python train.py --n_layer=15 --d_model=512 --n_head=8 --head_dim=64 --vocab_size=8192 --rope_base=10000.0 --rope_fraction=1.0 --init="uniform" --init_std_up=0.0229 --beta1=0.9 --seq_len=1024 --steps=6707
MLP neurons of a small language model. Each row is named by its layer, matrix (gate and up: input weights) and neuron, and shows model dimensions 0-169. Each number is 128 + 24 x the weight over its row's rms, rounded and kept within 0 to 255. Numbers have three digits each. A neuron's up and down rows have the sign that makes its largest values positive.
A block is one neuron, or neurons of one layer that tend to fire together. Before each block is what it responds to, as a language model described it from the Wikipedia text at the highest values.

Responds to: Final piece of football club names in sports text and results tables, e.g. Sheffield United, St Mirren, Celtic, plus weaker scattered word-endings.
L6.gate101:170184122119107129088104131106127108097150115136138136145121178136159116108125087134105141120096114099085123187134120147088124110150114091112126100106121154154137127171076135109135127118101077139167145110132120138138142134109121174096089127157103146123137155139112131166075107106103138144126121156131118071089114169124160063125098133129139092112152159104158141122156142137107094129085107167133130084126128118130109140092101138157121101107133143097144101115156103076121083121159124105125117134129102084139142144
L6.up101:141126133118117101152127170138107158131098114117112126109160184125126131121131135130121117152132137110129138104164125107138120138134124067148106133121079154110118102068119139146143151111163113176106137109133155109119132176121133144152101127124133157088118090117121115147097174129037149120134081128067140163105147111109092121136138118141101137120061152128102096092150114133112134112127109131111121123121133109140126165160085169170142091139149197108131172134136113065150118103143129174126149129129109118159151132

Responds to: Final word pieces that complete proper names split into several tokens, mostly surnames and places, such as Birming-ham, Wood-row, Pear-son; occasionally common words like Wheel-house.
L2.gate148:111129130122172152092112099117103120105136126124104140170140130119148152094104104094103139096152151117153150071177115128120163114121120179119095105142120126134126145098118109131195120137132077151146127163112162120147146128133150105125142069127152131148114138130121100157098144158107170170111126123118137112134120143103134109112103112130126101136085143102094096161160087132156115154156144106163143171140130145140141091110151111138145118141151125165136131139147122123080105106135127149199137130101155108128117102
L2.up148:124128117112127138133145137105110126049160136093102149154124129095154140097126151106134101122112160131200174138111139105143155145132117133149114143107091116130149149133128117119152105096100142139112127124110101110158130144111126134152160150103167129101130141118183127125102113136138090130145131091130149140130118142126165117114153151082110114111138144109146119107137142127112132162121158134126105145142131120145165101127119108154143147131100136131139125141140103150151129161126099139174171078110147140149138121
L2.gate342:078094122115130095125094137151179094116107149103120090126113099166120136068172076153114125142106140128102126111153130134129093095167119151160166170113137125125095088142144080147156141122204108111157178157136108086107115118139105142140108141139148125122127089111132137123135128119099142127120129178129146142155087126127120117132131144135108134139139100145143112121142146132120132160148167113118161119143088118130102113106120155122144118134147132118093095135170087119126120156142104146144152137133149139139124145
L2.up342:141140138129122174118134097129096112115138115175129128147148101100123121140105178134113134110130076122123080205128154124144133137117101152103111096098141131174151178140123141103115127161118122134075088089122134130150151102156124130144142125095127148155126144152157151145120143159121123145148095128123139117118134119133137178136092145140152126128153152122102116144118120117128110092148132087152125153132150127098170124124118121103111092133129143135102136133137136144145135125116139128145110126147105139144126108
L2.gate1245:124111128153132114103137115109141128112157078122157128132167130106155147177144080142132113136136118081150158145135100100113133097097124157125129135162111147160105131082123112104126166117131115125123112146045135145114136100115094094117136109121118095142140169138110111128102152152117145135157117119130121198176156141152189117146080158130082158134118113090140160139127163144116113073122108085108158168158128145106110097156133136129152123116127170101130127139108134125147105101132115159140158150164117124141136164
L2.up1245:092101126121079121095134142123125112079109137110143082153128121078114132142156110105122119111115132151143169086130096127127158169141113133126117117144088150144168156098127139176149129075150141119128130119103112114145126132106117124141075110109138079104141152114095063149118153101094116185136069118097125111148106160142125085112115114139120117155126151087089132149158120130103131136165122111126136134119182183130113150095138106137141119073121136105124153121153155128117167153108139082091147120119130137143134146
L2.gate1456:121101125111131146128153123123093124159088125163103086118121111116115135086115154160112147134088124128150126128128132144086105131142120090112118106159151175108130122127127132116117126104096136130110128099096110111141130134118158104129144124102167093107175121118153097131130135123110127132143131129200153132119129160154104125134071116104134131122092115107165156152084091183116114110140139128162158122144121101102109121118139082130156139128139143093135143123121114094111179115161120112192130136092144149098091106
L2.up1456:147104112103125117116122130116103134096138116117111117119122157166128164092141155142144100078131174137114140109107122129100116158142132108131115131159136144126123165127107105142126142154093161155127152108147147103130131120130143093094135098176134097118138140114103147117153119087091108150145109110141144124105127152119103108141132121121180143083141177090168117116074166146103108107128140173174139151116178106142138114104117141141093097097169111112149137127130113130122178120192136137101126111078156156108101131
L2.gate1488:147131124134166126118099102117137112132155112077188101130146135111117145114139128087107104116084086159144179114114135112125131130106140129156127114144178126114141133122131096084130120140166110141094140150133144162085107112084148155066118152114123131100133132111099126146141132117142102113130069125130148121117134143143140095127097132150125147098132106100103136134089109145177158159126127111177157165113150094141156084154144116118122102116123101105128113158135102089138113120191129142135074157106167105128128132
L2.up1488:117121115146125133134120123119139081128116146126155129146103114161139172115118067104224163108115145108168134148096097119127136151132144109103103102122161150122114177158121133118134139169106092196108128160184097093117121149108109135126156138112095144104173132138102129179141108151139091122161130135127121140160109148151091161126176144082135120143117132133128118174156114118103085098131055148124134131135094129158125109165110128112130136183161156106165098124117071115131151119153094155118154151070120107111138148
L2.gate1665:115113113163138103112164152122092121132103138146106130115108153142124153148099119150158102139152072117086123127095124106147118121153117124139109159079158145154081110107140121131109129138073161151190119077124136142128146126172124154113160166074122104127115131126125113147150124103148133168103120141113110182115075061131104126131098149140146116060118098122172135112160103085176139127099108149137117148148163180133106099163114126105162137150137154149139104075134122133098141165145127121136153134133124144099137139
L2.up1665:072097110148120149103153125109157155103090115122110120134138103172107121128145139146127161139145129154122114111124142111107120098126091101150129133124134122127105151108103144125158084113137135149162169171146113113159138119162140107117104098123131073143140109109124129121141116103093160139152138140094104124165163101136153107109083171094156071108111112114140147088154109086123146095095103107132154126187170150111129165124091157168164149105149144122104125134101129108114123144102147159138133129145082156083137140
L2.gate1783:141124147118130134109133105115110151150122116158146138143143176130142122140130104162137107137125106139151143163145111127161118169142152167163168135120111128148106124115118143113143171125122122176101180176138108090135151109129081113126105103112186128141133136102143103164071164138113143168126128134110121160164123149098090097138100118126080135111135135172134162185149102120065157104127113129148138110128122125126138129118121109147156115124114084146120083143126083117089137165132130118163110162146128132081164165
L2.up1783:079125128121153156143168159148124100129103111104175136128146111101125131104154186130146086155132151100137100089114160126120121150124146089143151116161082141146168150052171112117140124139100150139127123093120159142145147092123147076150110159095171159089096132117101093131119124147126117183133125176131139118127133108097102119101129156102082159124091140106186123141114095168144142097090126142087155126134078142137088133161157144149118126101143115123105116146132134123090126133139107109100138106166121105130129125
L2.gate1867:162161119148125143084135154106146100140139137101128094152112126128147153178098112122092104157151132108121141113152142108096119133131123126156114116070149126125118159122124129127111112108088119110154126135135111092115123105080085107098124125186123126100167124088114107141145126135115128126153129157109151173132114151150140117119107129137131115114153124084125156110116111115144121132152136145110177122123116156113151128143128124147151105163088083171128160102123117109119146126121125161119129124070158134099122136
L2.up1867:145096152125153117140050136128109133160145142158143132121132139084146109135179162175126119151098116084155122120145095147108130110133124149105133111096113172132137092100148132131140088143126133087142100111131112154143177126079102113106153114129129090124128133111077156140121167150157169132094149112096139120088100135121115125172128109168126084127114162115135136126154145113098109092123199126112109170114114140140132146152094090111121158117173151099095123083163166109107117116131153081108137093181138143150145136

Responds to: Middle or final word pieces that complete proper names of companies, clubs and places, such as Saat-chi, Southamp-ton, Hibern-ian, plus E in baseball ERA stats.
L12.gate595:149113108123163159129135114101103128095121119118111119118108099115100114140129134137110104114131137161091164115140102135148163153129148114122119140134140135102129104095094139136111154203144133082118086130120121148117131163114162133115118121128140156141148178136120126125138171100141117106110132091136120186127120163123142158134113111154123115144114156050118176123134111126131105142147127142163125134130124116147113137138167138095152141144122101147085082136138150115097111134132146117116154139130141141173109145
L12.up595:140151145086115131162129088100157098140096126109151141112154101145124152088139149145135124128132145121122104148108166105119144125151159129136109114131172103134098138136101143104129116150073118107136099117133097123110127117147084101115171168110082145125110143157131130142135145121104127162160116118153125118156137120163091053178108118150120118133113084143140127168156109084107109134126161108134122149158133144152147097109181163118166107140155099192091108121128083152124137126181155112110125145101104147144127118
L12.gate1259:123118100140144092198146102103208092136125144111120097079139092104119111120165094145128077141100201136133127156125119146131114160159132144122142128118150127119141138139154134155109097105123152155144124130119161136107125133078162151151134145139098147096168114125171138128117084116087135086152151138113134183094118117120121141131135102131105156128118126082147169144162134133109154141105119154139145130128135154117110101112140156129132157158155179109111090157129116127109104145131082159124121110132192158121120173
L12.up1259:129161104130112161176132108141161075136118156090118137110144117123134158163146122137021123138110101155157155119100149110137134101120116156118134145078113132122124090130171103136152100100119107154123101164083139157168150115123114117120168092150148117176148129113116139114127102126136128086128130103127109158116127198174155170136130166135133124111162129129120138137145156121135172084166097174102124132153183128094186113095143136142140123136118130180144120083143155118115087165127133120083137116149131113143119101
L12.gate1393:140146113137146127152111155100128155147155126100138130137116117143136138135136096106138093140105115147137155153113105113075150164176130083133163154159119128118124173157139157134108135155098117162101086113127128125149167209141157169153124129158112157136151085153079130115151130117088121140118126120131133139108117122173150106122082153129102121144136117053184115130157141112120188157133127127125102110136145120106115124130094130155168148162105084124126148121136078097108107121131176132101159097123107144141118095
L12.up1393:133087123138087113132116120147150149074141167124159119151160136127151154092125107127115110153104144133121091106126119144138112129080135122102144198111116101118143114125121173178125103120123102159125127158144136134133102136109107120133123162108129143103122120159136119089101151147150141132076118134151140134062098131097126108086142120111128097122098097107161128117106109145117120135136124159160116102110118119163151148110148107123119134115121145137134153125156152100112152131117102095201120126124175107135131175
L12.gate1673:145158132127074110149070117149122147083120128173115127092140151118125105150175106108164113109144169144136121091080144120122135115147155079109121173100122116116114159156137155145151115083124125160117119112153053149130130152109159113121085099124123158131108175131132134130095104112160152138105152112148101147155151155152132102153098149107146147107121109130125155135100101106094082111152116161112182093188153159117141126108166107128154122117097105110141151085147138154124133119139160170177156110169154138105122106
L12.up1673:150155093133093114159174103137115111136113166125128086133138131138131137123145120106125144150116137160105134119120132134138108148126128131140107099166121173066100107120081139121131148122109132114101171151118123118173135152171164126116158107111151192108158148134151148143148090090142123136093134145157163106140095139097136159097141157135100176090157133122125149121121106133116087142115165129139116104151171122136136105123114133110170130123120140103125111111085094158092144118152086135119078164151115224110113097
L12.gate2193:162122124140133142135098086152133125073121131114169135089108105114155120123153137155104139137121170124129118130121114139146148098157149131069129136126104099136133109135144104163137119112128098092154099152139162132120132177132139124140110117113080114151099124114088123109141175132160121129114103084120151145093111177185165110122146115072119124114167162187101120182109084130142085121129103083122107114158100100115106130200137130123137152108160088177072125137183168162116124137101141140139139144115141114135101144
L12.up2193:123142124158145135167149128114175152113145129124087130104086165172128084142114135136124108113090113111149157133154132155150132097089102109113134142140143188174133115134109179088125133106117120138119150094109118145158107153097149181157128146107115129151124142099121105157113106147139148157139100070131151126135101125115112121132161108133126118147105086122140142115141116154112117125089123142140128139143125156120160136109121130118180121113115105144163116129145178135109124138160178154195161140145101153129072100
L12.gate2269:109116125125134170167158136129169074157128150127088104125130113116120106181154155157096148140110105098109174114100130090118107116134143132126154131099146153157154127110134131117148082104159136172132144161112143139111105110114129142137115170153089180145154089133125165173108134150144156125131064133099135124145168144112170129128143137130113134177130125125109118146159168103107159139197133146137136137136169162088155156103121091112100141143134112138124133102131129156112142109115143149150154113137096149115110109
L12.up2269:105099132129110089137093128166081111186147179172115161145165140142126126084131164168115119094100138080156126124139135142112118099127153159119098154133147118112177131114153109130143125112092114189136110111134130106073113155140144120163133141125154118152164122173097113069133123138141156123102116145103164096130067154137097154094140112109125142110138117143147137093077124101117148150083118111177159107103127128140144101117107122175149132095181100132134083133175088128150149134079101090147149096077160089129153122
L12.gate2361:133160137097117158167140101086121106129132125102141105152153116108112145186144100183082165153136136128113139123121128126138101129137153139125139144162122113134134101124113131125134138136127102146106155090144139166115156120107169103147173091133089183140088122087117144134179144120144124100138107109126165144124106110065119112114139110104081126088139137085116173171114107099104141160161082106150101104144155108149132111166118161121160101142129100107130172134116136136118113139122088119131152116087098139113159167
L12.up2361:127148115086106116159188138136169131173133141132126117096114108132135113127132091133134121139128200108137181138128157158116104129130108150137150160098137132130140062123179112130091081101135141136128108135143061139133138125129131122105135102167130143144128109143134119113133112153138099108126064083155100141087130098134102122138108135112147133140118129109117122142124077145106152133071138129163102138144128153128178121143100091128114130146149134149145169103108156126145139090148155124108118120103144111133110134
L12.gate2668:096101102157158099143155150100108109136104156104128160155130152137152108099146109120098142126116160124148100145125129096153125132136173152140126128103084122151100128122121126133122122119085121142164126128172119091110139092101139133168185117077098121128089158137115107118132117117140116115121101125131161125164106155128154108118095152110131118144105152087114111167145095153116123140101116098106110124147124105111146094130126154141102088141110139087150117097142139174121084111124138127157131084123137163115109141
L12.up2668:154116134097167101101112103109152096162155109117143110147112120136162108112182150143149104109122151153148150116148132101136088131087119121137122126165135105161089089145143099130127108128114122128104149128101112135186147145129219110105154138102102186096110115150081116168148111146152143143133150110136137102119125144080149122148077133112134104138096115130156111125114136135161136097153124123146089126114097122119125123104115156118147143125139176111103110147163088122097167165173121156137145093127095138123144123

Responds to: Mostly the word bass, and other instruments like guitar or double bass, in band personnel lists and music descriptions, e.g. "Bill Black – bass"; weaker hits on scattered noun fragments.
L2.gate120:145098144136095149158144147114105141117180155140127131114151164115152150166119126146177141139118113133111147086109077125101157103088149098117158130125113099108128144185134152105144101128134174124147133169144139134158087157122088118110112133125151127135126143103105091102119137192181128104111090076117119096103085162130107123190092145151112148120108129117048096143163146120096132129170131090138131123075101151125146119130100146112118122134127151108127151092141114143174121083107163113145143122141113167152089140
L2.up120:127110106116084118154133125159118129154155117153157123128126106144130107137112123111125114112139140113126157122110130148145127133157119104147139172141102136115120113182113133122139132133152120080137186123126147139178099139125084129106141120077119159131108129069116137146142143112135102122105111135129142074143108167111115115143104126138087129149130139147129149123158126128117130131122149120092136150134128160109114124134137133131114125129152142102143121131101114141162136141121097159130179161137134163165087160
L2.gate335:116118126144118156133093127092118111164140140102122135081095128133145076169129116129154124147130108150145102115157172134110119098159162103114093137092098106100118120156111143097133103111132090117104124109123128096136134127086113130110117110110118085103100161116126146193108088117133108115121132123123133120085150103151105141163125121105161099109136120149155124154109119159102143141124111123074143150094068088148127126125141122133189114116120100153147144130169126109120126158149138117071140151110208117151123157
L2.up335:102097170135117144155091156099140132131129118121092160106089137164144110061066138127125139138119111110113113132124121119099116107126189153130091117163072097112103151133135115159145112104161100139111153139130140101137146158127144089097118132107166137141112123092121148165130128129143131154128106129128121090143147159133107137120083139109147132108107116109140121111122136126160138121097132110110138148129105105183126097134099121144130101158172155149130115123117130139164115145094144137152175161120132101134086103
L2.gate542:141106118185115121106139142138142137135129100127106145145094122172119143110155107129159149150113110102118148080103122120189122124125133158080094137116087139121138155125125109143104132109125147107137094123078149100098092101129108156153148087138145109116133113172134100126136123112134118140108126132144131157143157142100103123134102144113073085165087150138147084097139101135164089097133109132124151135120128108163080154104089138114091136148110171131126147117153122128124110140129092130106141136153165131129147109
L2.up542:121101116117095112113141119174114152094131145145120145125146099124132114102113074139144055145104127143116105129138102121172119126122139143079151141090122163119121143080074082109129112155080134151120161134085129106124146116117098093124098109107192129147132092149077119137149120079141132102144116137140100116141146131148165091148124124092083151098093149144155131148139103137126106113114118134091149119128094106145146144134128108153168139131155127143153151102135102128141103139084079082134177116111117119138090097
L2.gate1540:150146102103135101129116127172086086104148129147152158097167086132123143156099126127146145125166077137091119145125095143045151120167131170141131166068123115125073137138138102104087137115149087125104134166135118169105102139132126125144096153159130128123125129104181132113110120083128153163127156101162106097137115089131152122146140173120085133158158104125167143169124104112166154109207163125114108148121148138129155130166159119124090106137105139163104138115112181095155114128092105124094110122119096140113136145
L2.up1540:107191122090102124107110100178120137135153129105091107141146082174150131138133087141050139114140108070118125111111141099104124112161127118128148155112152178112153127129130144150114147116126117106122131094151129130095094112131137103107129119163096127129109109133086155141157102148099123106103106119154127144120148102138163131149121103072123111177153112164103122085084096125151148113131114139127139157120107117125114108107148130101108099132160152135129124129104126117176132119105132205135130100108148085142121152
L2.gate1611:144161158113091133121132155126136129165139108136147149084132088113124103121115149114100137120127122141104125097108108143086129111120109120182134116106146176108153099098088123163118129168139104172123187142158134118118145145165125190145122111082165127107155128130096168140123082114161108118156148122141078120124077118149138136139136118169055103114158134126140124151117110079131134098097072101117134126139095140089079130135111130126093111122131105154125118132121137136106125133135150152144143115144137099171157174
L2.up1611:119194155130118163147123119150111140159149141145127135115140107109133120090112092081109105113126128134124116087104094156120110113108122103147128131092156180081118099075083121110136158153118074185137153145158131109136133109155117150141154110125177152104099158130076154165121112147097110133156150134130131141126109147143147112143118139159070118100141134123150137124123127084126130111114116049092130134161088132084088085113084101117134148109128085171121123104116154160123123142123181157159135142117131108109153162
L2.gate1985:126132143109088146158130102115137138173114114105091095122109098153099130162152128138137116141130095146128112131146102131120125086106147107090131110110116111124140109137116136109111171076112087140174148165113145120154122114131167123142084127117107106146082120131117194138142102124139139109123169162122146145109121092108102117165108144159139169116143110132121133111120146112123148131100102120107123153116101103138147154136146127128149093121109145152114120093114137117207111136160121180084160142139108132137137115
L2.up1985:165103177102127118131145137086138165128117172139103138158095160143055126151116118141142142081138114116160133149116088102123133114173131106094129110108096126162124112165160110110160126115109126094178118151118136131141138106120129162143121102151094138132121133156147165147163123135154112102090146141136148153123122124116103119114142165141119122133095153118111139125133148098133135136104111178169102151138083138160126139106118136130099070166108129134134124070140106175153126110122101131157131136118126131099098168
L2.gate2101:124182114134121116078143125105111165147100137184123154124133083159123139134093094156159113129166126142120128130133143121104098149141192138102147122111121150170133142108131103126176138208098119136114143137087141145116110123102136132138116112132144123144134145124144150114153088128088106094125111125117157194078138138202108107107099113152092108141098110130112120147094128095129120119066137079123149162099142136182134140140089102131090102156124131143093139116130149116134074144115136158196133146126115126116127113
L2.up2101:168168102167051114111126101113180108114128135110143148136127088157118129133099125104115111150169076102140146146139100156119140133133163119075133139127104125114111135149124139137150099155160120116094154117133151121072114124096150128162138122128112116135122167097112150144163127136066125173129090153094104152132135165166077133145116151126106140178172108128111101112103147114124142113133112113119121099149147091133135110122096159141149102093159120133120150126106129112156117126087085165152128107147107119165145135
L2.gate2293:127111142138166116126063126149173117162145135124102084085102114075162097153112160107104047140145125099114099127164103124162154135130150136118075138136147142098173124162132109147089111098120093131101125167149172147138121132148123114080149094130120160144083161112083144106123099110120118142151131168141118094121125137137147141149112091123153124115078103085106129109108086128141106134128135147131145137116134074099136150147117145171149107126104167116118127161165139165136073127113106136155131087110128138109101181
L2.up2293:114125140084090146176141116152160088167160163114118159112104106107134103112126102082066135146139123119140109130205121144132136154134109136137161131160109098105162173135144119132121143100110087139113133180127097126149116128120154129099137103121141155127110174156076142106112123131100137106139144154128137178135103137116134146151140122092118135100115114099145138123107119130146108118134134126128133149109102131140130144103142154144175135157131180138101136135116169146096057129093135136129143134128124136107133154

Responds to: Word-internal pieces that complete music, sports or performer terms, like the rum of drums, the s of doubles, or sopra-no.
L6.gate777:148162121084143146130086113127116096097136132107129121074057131124114128131156161096136114093130122156172131129113094114105197134126149112123119140136146164160099124118135126113114119093102168153104089154124138114128121163146110126121126111138113112098123142134126151115108124100173137139137150155121153122142142163124152140131105154092147151116088103121104127125135111123116102115163109095131130157150126128130105118095136090126119159095137143087130141134154170136166125084117106137153093119152103167156121155
L6.up777:148130085135118156103121153121134110109145161170106131131144082112186136137128103151120102108130096109124137143162162110119133149105107114131148145153170178112097121124128128139149148093128106120135118149155138136119142104145127092089156124138096130157110114118087134137107080140096138116090148117105105126109163100154164159119123118165150107130086170134111163155115119087121155096110126100069147119100133132175108085158132128111129133153098117131156117122162096113133138090134121144151140115136099164103155171

Responds to: Instrument or timbre words in music descriptions and album credits, such as guitar, piano, keyboards, synthesizer, often as list items; weaker on scattered digits and word pieces in tables.
L12.gate951:147148123138147121151113131165146139123113168182115131136062149088177143160103125144105084096162141182161120122173091129123101152143156140149122164106125183113138119112106113102121160161124113134130130128119122129145119128131161108106122121080134129146122145130112143167153149127174127188149103130154162122164118144117147167121126165132118127142124152133117144141123130094126126171132100114109090144117134124134114130162140126092137111184102157144143132106156100138124125125092142127124078134172116139173130151
L12.up951:095152119165096104124157142119147129156140129116068178128128139109136095137087133141088146095098137149158106133149139105106128113152122111119142101086124177154139098104110113082136129146117107119153102114123129127087129163113127153116099147144101140130136112100155109113115131136129142088149137084131112114107097122124173195138125124100104131114127151131121128120126165147108106128133101094099131115145080073085115128177127142141099196187134154104101144112139102136144144119159132121114128111113143077099148118
L12.gate1214:105130110125144136126145134121134090128105131159106138131148122132114142140124151094109182140137089164141121101170067136134165116145101139162106133119124169127135130119071118079114139092132130133163086113169142113175122174105136144109103120132139130147170132132129143151101069121123125100119122154107147129124121123080167119123134126138132181129128140135155128120141132084099157103123120114179104160143103144101076111105090195106114143140151142092119127169115166131124132063139118155137140089146144142155134108
L12.up1214:152107088127135176158146122153147131129096124109131112179104122142158133115129099169131118115166116124123177091090122074124094130172149079146116103152105123151106121152113122132099145138171124082122118099135146089112076133161130167130094170128121182100119142140143122125120164116128147164113135139107169109107109133097139162097104120133137122114101171141152133108136116150121117133154121068068109104128151167160098148136130094090142128094130112118110091160132183123124155108108117129128114099144114196150098106
L12.gate2239:190109129120112122124138127101135135115175160149144123130132106109182111141123113147093163109149169147143132136112109153110143135128155108164119143173120145159160093163117099068097130098111109107099114140118119068161138142120134121157125143131161118140105121091111129123144172115125134135132121135134144140152145121097155142113134182158186173130115133111124164093139131116069134195114166124130116166131173131114097132102106105090112131147140138107147140123124132163092160076139142141184143122124096121182095138
L12.up2239:165124109131157135112153110133148140070133129070124156110114104165169144136084133143090136102151148120133136121126090109141141119121132124168158166147116166151152118145127173123150096111125124116111081122160151130139093137125148123123153077138165139121094161137177159126141142146136135100137144178125151095135117084154125138151083161101116146129133129096128083093154111130118131165141151086103117115137133119127120128172102127082144094140133113113157128126149101168184150103135164131148170103146133086140128149
L12.gate2363:122108108159128146080108090147150134082112145171113131129170137133126124145136109112126194125162103123133147109117139155128116148113142155140179100127127110096108182118141109127159118104154138132098124184158144145107107108111120159132177127120157123134174121113141177122186124151123106142115113102119144122126112090100092161138139112150145099125093153096126109132107102100103184073141092159145130125112156113150139128139067170141137156096127121131105129097148098140183161112135156107134146134115138099141120165
L12.up2363:131116110106102130135118085175154142129121150090129115175142130144116127131165082097102157078154147124134120134124112113139151099084136124132144102132130079127118126095182109098156134121144140119120126105146120129119088130096126130139113120147116113157138097111136113162151119127159138156133094088160128137128108099150143156140155143111133122143110138116125162123105154112148167110150155143142122166157116123114105126138091152112164120101153124093092130134129129141104097064146156085129141103106165081137119135
L12.gate2401:115131102109129123121132092170089162149117082187100100099121115107094114150173137148119125130090157126100114102158152121145117113097161098130147184134119159129133135140070109151138116171139129132114127121129170109154133114114146136130144144126138140125132098098074105135131163151131129131122133132159135133142115120132100176108134188168098145124126160157144104134124110146113118115125097127168121129152133101154116112108119186121120143096115151082109115145112126114104120145156129138156103098102110120113102172
L12.up2401:098122118119172128121108126115097141111125110169151128154127132124128167124119177077113189142130177127129136119104069114131135125128106115107160130185145147115122145152109141175143118112136103125100107138111145114144135160144099126092103105098159090124085159115117072162150140133133157101116073116131143111094065112101124146128140152140114131169143123105101101105199134110110064077141101173095111123161093149156138099148125124142135116116112142099154187118115097116158148163151142148098108128162118085112124087
L12.gate2490:161140144144139118125093151121128083132100088129111169113106134116142154180159100127127107142124132127146131132140124149116116143128185133110118133157114137144156148143136157148132119103131167104144094169158128149169123155127172151123143128136154122073127133109149126129118110075133190109159153126115182098119137139096162131142158121134123128109093099106141131135111160113120145099128110155137098152137141125077150128141175159098098092094123203162106127109159106146083113111086178164150121194163099129143115093
L12.up2490:092135127137100140128107121138112128142113138152087163117098117087111138144103169082121143166113112135120123125108130125130118111155113151133062122162100173088146137120165088115155111151127142135115133134166129171113126105124138161098138109122144141124124101148093116083127131129143098148141150108163119093171137136131138120153134119171088087114156165105129137078145150163101109138129117172097139144139103129127123125117124110141145114152123125159175108146163145099136114139097135082137109117112079143120121114
L12.gate2493:134084163138167131089135130134147083102106146108137142148113091151139138146157151137078136093188148144155172145119126135086088152090157134159130144126122125122137106124137181132094102130146137102121139130148132105119128111131171171105110116154140126131119140123127142152105134118132105128112123132132124116114105140118151148093104157149092094134134096167146135133139079142143111107148137084099157094167096105105121182091115112118113103052119107146128133143133114110147149122138132129083150094094109145131135153
L12.up2493:105124115134116105109141136139135127100096140086162148106098112120118153149099130083083124137105096130111134090137131099131159158125151121174110124091119118127074111116121112128106130126160098111117128111109090078108151107138172159111130157164152129116085142078134143157182161124141137186159114148152144131095140101103146156131109108100136152114136145155137115078188119154131110145138114112109117091146167189125137134157104122109130098140142148119151141156111150148137120162093135135138154083163130129128130111
L12.gate2682:156112104121140109109125129140140105112134100096118140136118115135119138116145150085137144083085138133172142108129125111147140161151121111094116101127108146111168113069146172091133126102112150136094107151171092093153132103108169145103166132154141116129161144131141131164121138158072121154141133113145126097111077126161122182129150135131105111116079152132115151142185133119094100082126115112122142151148084155159068125146164144099149116107123096123118148089159122143152114108132129121141140162115129125118150146
L12.up2682:127141103110122071099163092111163135119140126110163102102094152136154142138131113128106141157113125155158128156140091100135138119133118102107129117186072111125131100128114099103159130149141128143140156175179160093119108121148144146155114106125148135102095100118136115114137109121124162089132172134194159147084156101129140171145147132138171120104101162127130158082150132095080101144110080112132158146123174123088139163162123112126130072138117141099126147137134133132136168151115083083128152128118089124130104123